From a checkpoint of a small transformer trained on Wikipedia.
Size: 15 layers, width 256, 4 heads of 64 (2 for keys and values), MLP 704 SwiGLU, vocabulary 2048, 11.6M parameters.
Architecture: rotary positions, no biases in attention or MLP, tied embeddings.
Training: a variant of Adam for these matrices, 175M tokens.
MLP neurons of a small language model. Each row is named by its layer, matrix (gate and up: input weights; down: output weights) and neuron, and shows model dimensions 16-111. Each number is 500 + 25 x the weight over its row's rms, rounded and kept within 0 to 999. Numbers have three digits each. A neuron's up and down rows have the sign that makes its largest values positive.
After each neuron's rows, "fires on" lists the tokens most often at its 100 highest values on Wikipedia text that the model never trained on; "fires after" lists the tokens most often just before its 100 highest values on Wikipedia text that the model never trained on.

L10.gate247:523507517498524529488491495508508514479482495478493487467492559498507507476477508531439504501484502490496534504481443534505511497485528505511478473512527509484488528500512538520517515492484562498534513516499471480525524500511491486523511517484485514465466471529543506524518472508472482516
L10.up247:510500465513509540515506497530491532526497508472502492506526510517528515474438481524496501484490536553491524470515515531512530493515452477510490479502481538464502482514475471486450456519512503436548517521500539474508513495491497502526511474478515493478475463446499499523512494532494506540
L10.down247:497484481495462518521526505525507490472494502504529521522518461547476452499474503488463529469477507504506491477502476492504519523504496535498525473500459520528488467500498505519480493489490456555503504527518542541493543504524508489477471475462503488510504463454513498496476483498546528511
fires on: "s", "ed", "men", "se", "ver", "re"
fires after: "s", "la", "les", "el", "w", "as"

L8.gate322:477482490494478495444534532506453517499530516522517557469497480471517483468472480456536487535518480540531464483500476520504463474498461483478486516535504515472503503445522541529500482493495499448518479496475465529549443499494508514497495507507481500465515524498536493479521498470514493501
L8.up322:519460514481489500491489512501499488518483493471484499476485544487458476527469555498517486526531527481473483488415511511515515487527555490514501485502524480511504453504469556483510521498518533512515465492487459521530479461494541521531483512518482480512517518447541491439505468493486470477
L8.down322:494474538550519508483465501493494500526527524567498520527530508511453478512492520464503499534506481481496533498512514536481529484505482457508467466525483518479494476485466517516521460506532600489495495525464544513531531500494542479511559519488466538493486508479480477497504482517502426513
fires on: "ar", "'", "art", "em"
fires after: " ", " (", "-"

L8.gate290:495460488468515486463492525446489488467503479502466487499501551501500492489492524478467489515525518498490505519488512509497539501522488478497485529522557546505507524485459500513482527520495501486514500530504516528501466539518541537475480530526530533493526498529534480492467498449493427460
L8.up290:525518498519521477488487517458499508458504496508452445496526488498502511529533508490455504451495459505482537495508478466518520498473477465545501507502506461510445525464441546456498511510502506487518500502528501529513505468503521492491467519484537485516516493484507513495502514495503483493
L8.down290:529500485545534489509534501489553431484495488491512478489497473500532484469533502545476506485528474493494547540522497440467507545456506498522525512478476483516461508528500508478528463521494512483505496485427496502546510517534519472524470515518513508512546510500533475522486509517495501523
fires on: "E", " E", " Pri", "L"
fires after: "\n", ".", " (", "=="

L6.gate248:498531505540503472490484454471506476534549449479512514477533568535492527481476501516487503512498478455538477517475504451527501468527484474452514522516512500462520502427520529528485499498484532501504509544507496505501514516501505499509484525486499474521512515484538523485478473481509570512
L6.up248:506500520482508516496531502451505502513497465544514520507457469503487515477503460469520520472504477493491446525507489483502463519524509523491475498502484492506452584497503486505488519451530505533501490498521540516506467513519515545463478512516540480529507498487524482516508494486548517506
L6.down248:473471490497520488538484522474523479496489520529485510463493488509491461528482494492527475436509505527509516492471497493513475499502519559499490453518524524472477483457509494474490482538529482528482500501532500493466490482511474518453458506464531512470500529539490470502480518479462491501
fires on: "al", "ic", "ist", "at", "ri"
fires after: "ci", "log", "ro", "om", "f"

L9.gate325:492531490518462534467457488475492488494459500525522504470513551480506480509475490517526472548496469468521450538541474496486464486493473530510469484487541500485492543500510469494506502504486541506532495505484500494495537518510509500507533475524518486485494494497496549518477456514484513462
L9.up325:478512500527495530494509494516480473502508495520513535481477497477516496500477499505502520515464475540516464445531549482508494460486517472490527514525515518500516515490525495474533514490465482438488465489494484505492459511468474482503529492491505490538521488493509472538504480493508475517
L9.down325:504547484499488512458513501497479502467477516550489575556524521513480490496517467580485517510542496494495524517503488508504483458494501487482498473524515521491519509491498502503514468544547539506540520520497490511507483505482511495498527500539491520522516488509523502477511482457466514523
fires on: "ed", "et", ".", "ver"
fires after: " ", "com", " (", "or", "p"

L9.gate341:517533517482476503506494510492537474498540481507463502481452531492529482494506485505493505549480514506498528486461513482494454478495489463524485516504535583509539482469542479495500460514459513514529506471499523542534505505536495511479467529511466506481503527478562476498526462505527502484
L9.up341:516487524487513489501516511525500502436467480478481508528484512522507477513506464473537523504460487516537492501439516501520446481487467508512507490505478513513545500462460535473504503487507503506545476497513504499504522488468491492437526537491507495535547542467554455514519460459484484502
L9.down341:478483514527519491456499449496501495507503508505494497505482481476549479491500481517554501499483516532511484521481480539526488540461483492480532470442518452520501515496468542502525504462512480534529468507529501497486592520484483445474548542493514507527496523510517459500478480473472498507
fires on: " and", " or", ",", " to"
fires after: "s", ",", "ers", "es", "ities"

L10.gate696:493507478516535500515539521492497504489508473537517510478490488469495497520486509459498478539522485468482501503441524547499476461488489498455515502527453485444535468470534510489471517477517505496536461498515537491451517466541467483535475503500489481496516509531522517547486519493532472513
L10.up696:506546528487508486476539523519500449519501468474511509513509563508525513446508517512494531475463467492528521490473486495502534532492493491484473522520496534533497488564513524493463489506522510471484481479485489513482508526527489517480469504535496497479452516508491490517519499554523467497
L10.down696:469532517515517474490496461499518469486501519478498534523483496541533488479489515509520534521466472509493499527464480486504518463482435538498510502506509509479529485512502454553494477499461503492486451529469506468525538465499481538524538468476526473496502533464517502538489507495499553485
fires on: "ed", "l", "un", "ation", "o", "."
fires after: "d", " f", " trans", "g", "f", " W"

L7.gate12:504534527499508527515487543517489509488490456501510472510474474487498455511481481526483570541492517526476512557544503491480518482477498554526486547520495535513479495475478534476440506515520519488471464466493497514530516482483492501508488557500538502510494525512501541484476473495499520477
L7.up12:513540507467487526513483549539471492490530443518503495504502501518487479485501498518505519510482504539490521566526499501481482508475503532511487551523493503524473449473455550486462503510505528506470454470489491521536515473458515506528485536508515494491510519495481542477498489486538476507
L7.down12:482490513476487499549497526513553477514470551523500504511538490514522529475511509516547514504481490520496505471516533498524482514516510512467464481488508501522515469494492506528518508457496526539516487487491507462506550519515558479488466474494481509483518489554495485498459529493515491535
fires on: "|", " |"
fires after: "\n"

L7.gate236:529487493535473562488478507494492467481511551510538507482525482488480490469524549467501544515462495514477528487556470539488532503432514464498471527503499491479476512472529476533502531497451505497556538491537519506488497528509497526503510495542525509496501504550480551495507519518498483513
L7.up236:518511498470487518514492499494495487472502521525493515488489477501484540510470474498538514456501485503487493507460495537489456512480523555506547487500499497467491492442502516526511490475509524496534500528456514486456491404526501513480516523535536466483481533487474499494478505515479450485
L7.down236:579522485508518508519506476507481518529507490503460499491505520528484465500472465536509540489516532520477471527507522511503487511508527488497527501502496483486504479470469456462511483467510510489491505512517539479503479455445463490491499520512533495502552512506465480492483530508494509587
fires on: "e", "lo", "ri", "vent", "d", "go"
fires after: " G", " g", "ci", "on", "d", " co"

L10.gate513:481517489496482506500523507494503464526553476477474531475541505456531484499487503512557482539478505530545511533525514469531479465472485495511512563527482483482504528483520492510491454486436505493507496493510503510523530490489514476427517511495525476455510517554510490494522467530505504529
L10.up513:475465508475512476491519479520505431527529436477496481449523489481527475471451471520534516502508503535528508497509506516548515491511476475528512503502489526559515532516518496489494501499455505483502470533492475509483474541465490487471474526491519454472508500501514471509515463512504529472
L10.down513:481450495496483499540505510493505505546512547491471533497481487518517482502539521529494521516467477518501538454464536556488481563479529527506521523510520478535491525488468513482461491499521504513501489481508485505513491499494497485473491509477499528457526553425512497483514501492507467506
fires on: "y", "um", "unt", "ter", "er", "emb"
fires after: " ", "vol", "ol", "e"

L6.gate254:476490469485527477488531532514504519472452509491538446498502506489476521506481508487495515532500460531507482506514528534533454482541482459520507523528445490462503512531480515539480510512488485477507479471500521551535479503515490494534532532464498527492510458493529509507494483527431516461
L6.up254:497528487483501498542509489517475511483501535491538511495479546496479497527517515453465474558483484471496488500541526498493486540473537504506533516527549453568480509481464495537546509493437526490499474504527499508482493503484518497522501483512505510464501472514500507513462476529515502558
L6.down254:531498480527547510491472462514522532502510506485497479474478496488496478481485544512552497464505503514499550492534507478495520443481497501467497484502496495535487462525509540528489511555409516500502484493502515518460456496460535464534526460535490545458508504496488504557496511532491445505
fires on: "la", "l", "ha"
fires after: " b", " p", " C", " B", "C"

L8.gate15:488534481502459513483497499483488477508531532483500497481511538491554457514541497497484517493456499496506491495472468482522490517491514537457486572524537516493487528496480531510487487477478491504487510473497514521491479473510476516469487526475511484500509505509534530464485459517438518522
L8.up15:486542480505471523523526502495484470524503499491546494490471519513542540562547468523527525486487490468545481524464486511534508458499546523499474489479510501505485514529492519514492515471514460478477480520480478520498482478499499494471516523465483532524518496524510510483481450511496529542
L8.down15:504458494518531504533552494516475492474505470475524494511529469531514568512479491513558508477526524456534509487423508493477555444520508520519471465523496496507508489508550500512477513478516479477501485512522508490456522496464529493514512485518524450528472500494468490513463489496493505481
fires on: ".", "}", "ung", "in", "/"
fires after: " H", " A", " C", " K", " P", "Q"

L10.gate393:489479477524477499528503519504473496507481494478494511459510490477535464509455492539514492475489494465539512485535484498465550498468479485513477556548537524483452522508544483505478482458483543441524510467509491522479509513519522507509524475504524462503512488500558497523516496512494526451
L10.up393:499448453476479498528492533513476492481526441499458498485480539499514405493526525490515522486482512476473503505447575544526493496513482480549530516502479514507486473475481528498517487554552514493509477503455475530528510500438518493509478475505496495510510517468493510484484556470508469513
L10.down393:465471532501507531484511508552522529472485504495480511479494484477541485507491530512517502499498537519477455490495550503508546544474502513504484534490490481503491491522483498490486530499492532506472505505487497482517496523505531498578516521503482494488486466511505495494466546483440532504
fires on: "tra", "te", " |", "tro", "jo", "p"
fires after: "s", " dis", "und", "%", " in"

L6.gate309:494526475538516534490491509506507496484520438527510474466491500506496506500489509520484508487520488582507483525509492522494518513492510523510480525511488488486460497414509498462475501492507528491553525516509524507516487502525513511505512534432507485496485506508457522476492473521517554423
L6.up309:497491470470446499488461544526507500478504500498492499514518520538491509499468559517487501489514498566497521502532484503474520528499486484513478526504475510501502434479485513493467481504482512504538499487501506523523455519501542496518456534481507480459508503520503518486507494472492497448
L6.down309:476486524460494481555508526529520507490484493531484494521513541540531535497497505503518498499466496513453509522510513466516463531516504495456502510494493481547509461504506485506510509460491523526509472478504474468504562477504560451503495490528481476491502463547481509516493505490525506507
fires on: "\n", "|"
fires after: "\n"

L9.gate667:491552465487515544533499491470513473509514508495478487502482490521516500494500541503497481535433491482546528475499467512459480495545491476499498529497457503511470535519516512493520498486471514463453543498511518468528479428524494499500482504515503449507470498459525482488523472468514497497
L9.up667:506539463509549505518506481470539469536495487490462517484525502523519471487488497542469539490456509504550520495502489491523469527531503504475523475496457536483484520500508501476495485496468472505453526515518480489479517485550483495507503488518451487505468467500516483465489501481484516517
L9.down667:470494475475487494455497456528431485511502506474461479503524485515500513452494514528448509437512490504491490487500507517497471530510453492487480505459522490529528507493521475507488512507506521500569518512478558456537462502465530482535521479500482467492539499515473537502464529500509467474
fires on: "ver", "ur", "er", "ad", "on", "e"
fires after: " p", " a", "co", " h", "lo", " A"

L6.gate134:478490495508528490515479521510498482510520542497512517497537456531489505526479519487466513468492512511513526450537498478479520476484502496488522511522474520473574507466500469517483527482501512533454512506472509567507532490511507491502511512499498501480475507504575522544512488460514497535
L6.up134:507515517517516507430468544517506533478529503505524495523486479485453518480499474502549537526510464533472500458511485499544501509494483478512508513496478472470551555440523484527469462537522462488481510490488539506484485446444465508528518528503532488472458486524506449512494511517493504509
L6.down134:541486518501475530468496499488508479498518498468527503473473500505486455466482515500512521490527563493514509525494524487464511478535521467473479521473545475460457455502494483497498497551489515500526460472503510519485443478510501519489493474496495486541505471512502456461506527486521499537
fires on: "il", "ight", "ri", "el", "low", "ed"
fires after: " f", " F", "f", "ol", "F"

L8.gate680:517480497511500499514547529480461530454509533498512519452516492444452496469497520494507508481527438539527501530515468537503462516468513514510489540520493482461462536497471465512489465500478562494517518497454494522514490458545532491517483544515504504482520476483546523529463499504446495498
L8.up680:508521498506507502531511495479464538492493497501537507478482479508476505514494505494534498476564465549501488546500505490490478467512494496497492489457526465516465555522481496496513483541498519510543480495504490530531510473492521489515489558495497490482527470506503514516497496493446542547
L8.down680:479491534531524505465437507478482490497491439491483472482471481574504521500474487498496491476531502472504524509484535476481571467524470496481514485490525473526487470528548478485503518485443477522474510512542537506453527464451511512481499474498510536520507479526472507504548485482521526506
fires on: "ra", "l", "ha", "co", "s", "la"
fires after: " ", "ro", "A", " P", "mu", " Ni"

L6.gate67:503478498493500485488537485488537540511467489525530499527471526541507505461531514460543483531529500452488457524499500518497440459512463526504516491520549514473512512517481494526463511499446503531510544503546532500520493489541546488510529538495448518481484510524519510483528517483515489484
L6.up67:531521505525505483455469481499497456442513475490533491477468452523457540484474507486459523480549562508498458511458491477483494495505555505496471502498471512511507505465535527517491516468522542477515495484484485498498493502507510501514513519449551524468533484487493495499469494465502515490
L6.down67:511485537502507518558489440533440536478481471498495507468482501505535526498470512514503530480496495503504519489511501491500489448491508528472488523488493514494501494454507510479506499491496485511499491482508472507496517523489499496527471501489543518473441502466497533537469460517517522538
fires on: "ic", "ce", "a", "am", "an", "e"
fires after: "vi", "n", "ri", "f", "fa", "er"

L11.gate195:514487503482482530504523532479523454497545517513494476487492491471514476517507520461505546481511467549493490482499462532473473449451508481495484518531493496491517527485511452494502516486525528469492485526557496526485516450460529468483482567500487467504498504511527558508500479486475520501
L11.up195:487530513514475506484483525511461527519515556550499539498458525463491507476478524504508492500522474493473524520519508479499482520504568475462516527510493531515546511514484511545519506506461498481522515475478538503508453507506509539533470461492505549507512499484522513507427479503542510469
L11.down195:513476512483486524580491497493478512473471511526489499460470475491532479496512522501529468469481495476501513519521481459511478477502521491494495474501497501507537465505475484541552481505507555550539526515504521532481519487552513506500479506477504485469483502517494476510475535520518537554
fires on: "|", " the", "-"
fires after: "\n", " during", " at", "---|---|---|---|", "-"

L4.gate228:500515506528502516537507488551482547508517478533528533464536555471531485511563455492455487517488499510518529511545459512544542455534479533479447479504521524493492546498532492524494463508521518518489480493474458498483510505502512494496495517494516495478483486439504505536496480488497494508
L4.up228:489522487551488533513558489495480482482513515497523485512450516479524483493507513494494464458498486490531455458548459515525516502456504500509480504467522495465490476536538490502533467530547494517530483503495505488481534512510512509516491475524518500504498529488488506489467505505476497445
L4.down228:470473491499536495549504495484517521467481521526503484488516500549511506459500456498521480500486497485535455466505483506510475462520501491470537540431475529507522479480506536523498503486497475470518477527497523571486472459485514488501510562499516466525526515514507468495487471500525492508
fires on: "ed", "g", "co", "ck", "b", "e"
fires after: "ra", " R", "re", "ro", " Ra", "fe"

L10.gate377:495506532521508502491500507451483504498507531526546510516487481515524498501500505470515505513506507492536507476486505495514535529495501490513497496496526502477540498514506474489509472524514483526501491466507460493535495459520487478473479535461494502461507465523497498527554528511502452529
L10.up377:477513516430519517494448506521439489501496489512493529457527486468465476514547547450490521498488478494508502519516495441476491515526522494478492450505453524508495541494504494517475514528524501521509525494547490533510517510525514467504491556520541533465515521513507503459455470493503498509
L10.down377:478547484499483514482521507524533523464508500449528510497529508531544513474462489532495474548518494509493482508507528512493483514533499467504502513447528487489509471489507488520489502567518527483522517520524490498485505492499503458507460467522477512514461507484478534510506532516508522455
fires on: "s", "es", " As", "cc", "b"
fires after: "A", " E", " ", ".", " I"

L8.gate468:508508504492483503515524551479504462485534537507506517469517479479486502488508551461537521540474475487483506525510486540478490484502457513501480523518517470487497555532489527486509482515544569483516488491483482530500470480503502490479486493478440479500492512482564484519512484491475470479
L8.up468:503543499498480472442494470538490490504489489494464502479497548459496482440494488507490508508475471502452499513508509511517471486514494540528553496509491522532519500467470525471535510488486487471463493522521493509479501483490486497549522452498478489448499451465518493509524494507527495517
L8.down468:517510480464534460466498491520518488511494531553490535493497524487530462470515479515548502502495525470516523498490491554455489460471452498489480487515462545491518491512474500510506486502509568478478493477487497529472488512500548498545517487495510528521553504497524476497509462491521479488
fires on: "ed", "'", "vo", "ide", "tro", "port"
fires after: " ", " ("

L6.gate700:491474509523466545497521495484487519517503513524491521529511549480504528512531512477493535477488510529475561483461481521518509496516521485460471483480495493511513449494518500506468500484520496531520473497485468467510540503508524479536505479517508472477477535596506507514477504523491534471
L6.up700:511489500484495506445496513479462508523540503511527489475530484493474476486496513475513505527487489514502505515502487523494513544480508432485501500486497500497478500484447504489457527515471482521457498503462505520468490482531514519491531456549468510504503504544510554519484524533456507461
L6.down700:453499513488531496486493446498543443485434527472482517491521502551464509523544467503482496512493513483483490508471512495498517482512543491509515459552506536512513527492546468468524505530504561494552502543549536505499519524509521481534479488504505473516488493510469499515526536454500492528
fires on: "e", "w", "vent", "ry", "y"
fires after: "t", "r", "j", " R", " pre", "et"

L7.gate47:475473489492541502523475510509535491474470504461489498474456506461503462495464557509446502502477507541477520523500466498467486485490484481493523535504511522483515540479503481495502486462512536470506521485491493518495506498494513530527512506458510447486442552499518503433508474479494478530
L7.up47:437504447479484494524542519522515516516461498496460503505551525483511511515491485504442495493449478531530569488477488519511522507501505489545508498511478487515452494498500465511500476479531514471516500504482522529491502480514487489477516513506497496518511505492515500529461488545496468491
L7.down47:476562502517511474496494489464502495493493545514479484526484518506489519568506515476518478500478503524486485520511488515527496504496440470476514491486489523507497489526484536493503549480489504488519507512484502469513532549511523492522535450498475500465509515504473523511468486485488439483
fires on: "on", "|---|---|", "ad"
fires after: "\n", " W", "p", "and", "lo", "b"

L10.gate40:488495511493497514467517529521462484557567536481479526480491495494481500508471500506508505480506488511498487535477475488460453483453487529481505517525495534506548527462447479535492507523487544462559538519472543508500481511483496490515494528498494460451526487533573512456444464518487470477
L10.up40:481505496495500463505448501536534521471474505467496493522491533550526515506495510540502502527516539496525472545528528467482444519479552501472545506478485492502512517502514525475526499462474513511484525490507460445517494478484524460487529488513485478499483476488500516498530434517512518511
L10.down40:467474486514506481481500522506493417507465494466516512508460506528517516509473476569514469492495526434505471549520512507476475523543516475533483492483476506513507476509496474491484492470514525496454515483485484519512515493475479545510502528496514490493493514470497524494525496482506498486
fires on: " the", "ver", "g", "ur", "c"
fires after: "co", " as", " a", "li", "s", "mo"

L8.gate665:485514476461459513466510493490522500508455484525510544450496517486489460509505497509543502524472480503478495530506496546505499504483485540499533505510534504486501550512485504538526491501494494478491468520476515485470497484492473503497492478526552500508464507533526461525470487550474490518
L8.up665:497527498500463477481467491492505516529455518497489483489519503497472432488531470514502518498483522530494552526524499499512491517499498536557537507496491504486534541484501509492530497503486483498500467522482528480505493529436473481494506467510508470471487520484514480526478555445448517542
L8.down665:535479492525490492492512521503488485496540503479523506496526485505511475488492451479477550484452493528540517455489536518509514537497521521492482505487519478510490462500539513474464495519498488462483509463500509482487522532508518550444542547525503538452515500546511508496549529494444495500
fires on: "y", "ie", "z", "er", "ge", "za"
fires after: " ", "s", "-"

L7.gate636:486544518449501524498467518484504494473524478498497464480542504490505485495510548480487493497492501566498537487485436492479475507477492511499466530508517494506508534451495481501437456481568547477500502504503563461518487464506517506488464535525503495513482532511489498491506467522496546487
L7.up636:457501505463497539535452530529514481499500528502467506470512500487490500484492503466503510527476542515481539516481461464495486484470512516503462473502506489489498503534478545526524464451476516461535510475444542508514485508488526497500501530443538486484507538523492483515478477496505528519
L7.down636:518499489486514499542500519507499495469503505516502553539498513508486533490522461494549487488496511477489517522489552490515527474513464492471505471512515455510503479491472473473527479504471524512482466466539508490515542512510568483516538480471502528477532474496513446505528508504538490514
fires on: "N", " |", "o", "ate", "and"
fires after: "B", "″", "ab", "id", "es"

L4.gate405:500502529518490513558528481522517527479497508506537508469495499471502521494494484506491472521507480525518509457517467538502543471525495494466528513503496494473463535521516514515503465498482486512440493506477461470474533523538512484511497501476506492530474500497500461488475515530478520524
L4.up405:487552513492522498492533498507513531486521507525483522495511482492508494512532477476521507530472470474509529499490501531514484509491461491499516515491525494461493531495511505481541483482461500488500521501517451481492526507532533510493467500465513509471481585547474517514511512451503458521
L4.down405:484467490506541495553517463525496496491512490481485485527495480488511498541509497516481508534515532514474496516487484475512488507549532488461501488473482504586485507470531483490479488535484504455502526485474565487549499509472473526499489526483512499492501479466499492452505506496500514525
fires on: "en", "g", "b", "w", "t", "ed"
fires after: "fe", " Ma", "la", " G", " Bri", " we"

L10.gate160:548512488492467495520484482492488515477488485522471537518532550517503522485458506514475476523477496469478546498469513506497481473477461494458473481536522516497476518475477495475500495556502513490513464514548482502468467525515528551508517511473541485462535487523480525551522473517497478490
L10.up160:555509489509445539519462471482520462456475494443523548504526489529507525498512525528537480512528529462504502462469540469479493521505487486531510467534526488513519513450531491506529487505484503521564499491535458511502474507458493522495495491526537464502531505528491522501475477486495528469
L10.down160:535511474497468538472502492493513495474501475543500511522495492501498522517509519508485496485488488514474486470505520473504463503541509481508526468520523528500490438499493502517511467554504494518481483530532499493552513464491505524486534501510518515504495494518482524459446530514482543472
fires on: "c", "d"
fires after: "s", " S", "-", " (", "ę"

L8.gate594:534514490504459532493468521479493492483518499470504488497506535507490532502525517512485520521485457474499501491481485471514530498452509465479442524504521505446484505515492493492506449507448547526486481513467479517471508464522562526533454493498453470504481530526535535453512466483486541513
L8.up594:518539529492455476507482514507513494486492526490535539491536467471471527502453538502498522500505511549519515504514504477508515470499540491500462472478508485491480520482529466504506480522482509440477459525500490504464489449506509495495504520466476521510532497536497487480493488496510522528
L8.down594:456487494541531494530508479504496519485500498497495473502498502509515512499504534475492489508493498557489477491485500480517483421514472512527509472494505520509515482534532543476528464490473498472468522490494486469492485519483497512475522466476500514498490458516478517476478538461461477505
fires on: "an", "am", "ad", "en", "ant", "."
fires after: " C", " K", " P", " S"

L10.gate435:539497495468487530485522537523525522516488500453492511505486526493538497546515518526479508538514531503516498509459460525487518520526504498504507517521530594458504498512554511537524497508490495525507473486489489502499543492502554496519478482502456503448507533552527482468483497527473531454
L10.up435:541500537501489478492522436539516472546481512498485510505468519541513525462505461512480515500518477493506528516512472494492472466487492516507465461484510491512482491481475516519465493473480496497513533508484489482481493447491496528548489500569502482524487450484498535508514495532515543476
L10.down435:486515447496520554494551486453526481458489468487508509522499485470485532520552522506509471477465526508515511502495485483505496436475477532549486533537521499519501478514509513479482540575513517471490532506491493487435581479527475491520441548500435481534524491459476468482457478506518511452
fires on: "s", "f", "m", "w", "c"
fires after: "s", " of", "es", "re"

L9.gate3:535465463481530489482534513473504513540496474488483518506488500483511506501513526467499529528475494461495494469536490543546469501476476473485482503480469493493576507448508512493519486483485502485530504519457530510492488545522511478539458524487532521470482537488558509503558488532493513525
L9.up3:522485514513527442506503536493538502476536475489509500541465506483495508511502498499474551492455513518461497491481452485503522472522494456476486522498463503524513489497548510483491495444502473493482506506543516538498501514484501511517491494577461504476444512522489486478487496495469494520
L9.down3:456489542522486489490496503493527515481500552495518495536466453521531516477512504492488499454533515523461526538478532496493509539516538505522492519503533509502455474541479491532506518496497506471505467535520508481513507505470472471509495485502479503491505510520517523478512487525535448466
fires on: "o", "al", "ed", "th"
fires after: "in", " F", " f", "f", "ar"

L9.gate589:507503466496518495470499528500475495469486466474443503516506530504460481542518515451481513514517488520557570484508468514485518497515482436511528511485530500543522499506521533537536492545540518484483496484467467534492504516534467481513490488483498502478457490480543546493508484515484471486
L9.up589:543460456539544512491472511475463487515513533484505479498487464421541486514471481528422498438519469506484500493510515480471489529482531494524522529488502473470498520485493485530496512534501506474478499508487490514472522462497513479547514470472490496525492492523507551450500503489478497529
L9.down589:534492489496485479566499466483500459498484545469463447533522514519498476497505475511496500480518472484460509494493514467523463511461488451527490521458464498502530525513514484510513464491494498473486521528477520507523492490497501525558545513518511515465540483524525474551535509491509492496
fires on: " E", "E", "rom", " At"
fires after: "\n", ".", " (", " |", "-"

L10.gate188:491517512511480535520539491473501497507477468493480481493495558481507524550468485494508513518447534497506524537497509522500493458488460487513461518544523540518453535510510532540540494486459520509527515473505498471519498520557482512530501518528516488508514498531510501521496498533495498506
L10.up188:504514489472508512500478497478498536507523522482529478492544492518441541465519458482522513495508479539522457454485504494515530549449493501522501528540540540528467501489461490492499477472463513532537513465508475507521484470497519491537461549543492488493514440474536499475528488509501497477
L10.down188:510521469496497524488510505469541486475525493498469487510532535506496504483528475486465493452517569529544466509477461505460485507520488500543547504510492519515520480451478539508517477457481519479494456505489498509492480472549504511518477515500495494478496495485483512464527461502542461425
fires on: "s", "n", "d", "c"
fires after: "s", "ba", "as", "th", "os"

L6.gate370:538550508513523472490538513531463472488512521505479479530505499495464449473503540484491499517509487513538492466502527515480489492486500490498477487535517491497495509558482485528514542536492521496490502489548491536521449546525541507468449500449464492563496454497507507500488510532502473486
L6.up370:451499453511483516513479497461505527493500490518465506476539480524501523526490501503521575532503514528480481495537462483541476491522485524515465471507506508522507453508546496529463436510530513500512536506498498513527512472508520488468516505509462449522436490458523478471503484538493455542
L6.down370:442467510524506519512478495497491548506485514501541496467506515471505512459456510495504503526506477493521506507489462529484511535499495470484485481494529482512499537474482471490458485516508514477534508486512539468471483498456464466554502475449514520489492474474480510484474460471512461561
fires on: "er", "an", "u", "han", "ro", "o"
fires after: "L", "J", "ph", " Da", " K", "M"

L6.gate674:501489520493512510523512553478552456501504471487485484509488539453501535487486498495506517530509489477499482460505504478451548461490499495511494464518488524482528500469576513498507547523487534515512538501458476532546494517519495499492464516452503488493480528483483486491504473501476491485
L6.up674:503497510515503550477537525538531490479482455514442505508506508544476469460493524470495531494496490496501500495511490532523422491494501545495517509502496511469472566508480474515493500507517536495501503505456525564524491519521527484512506510491508489489501491504526493477482456461485450501
L6.down674:498516558497518487511533493523506527553490525520528535491495534494449464468500459480491505441499491508483483492494479467504503485494529510502537471450483500506486510466489508488483503552487528475479517510480515464537474501502495514488502543491516516513511505471502510502475527505547513493
fires on: "al", "ial", "om", "ic"
fires after: "ur", "ci", "con", "om"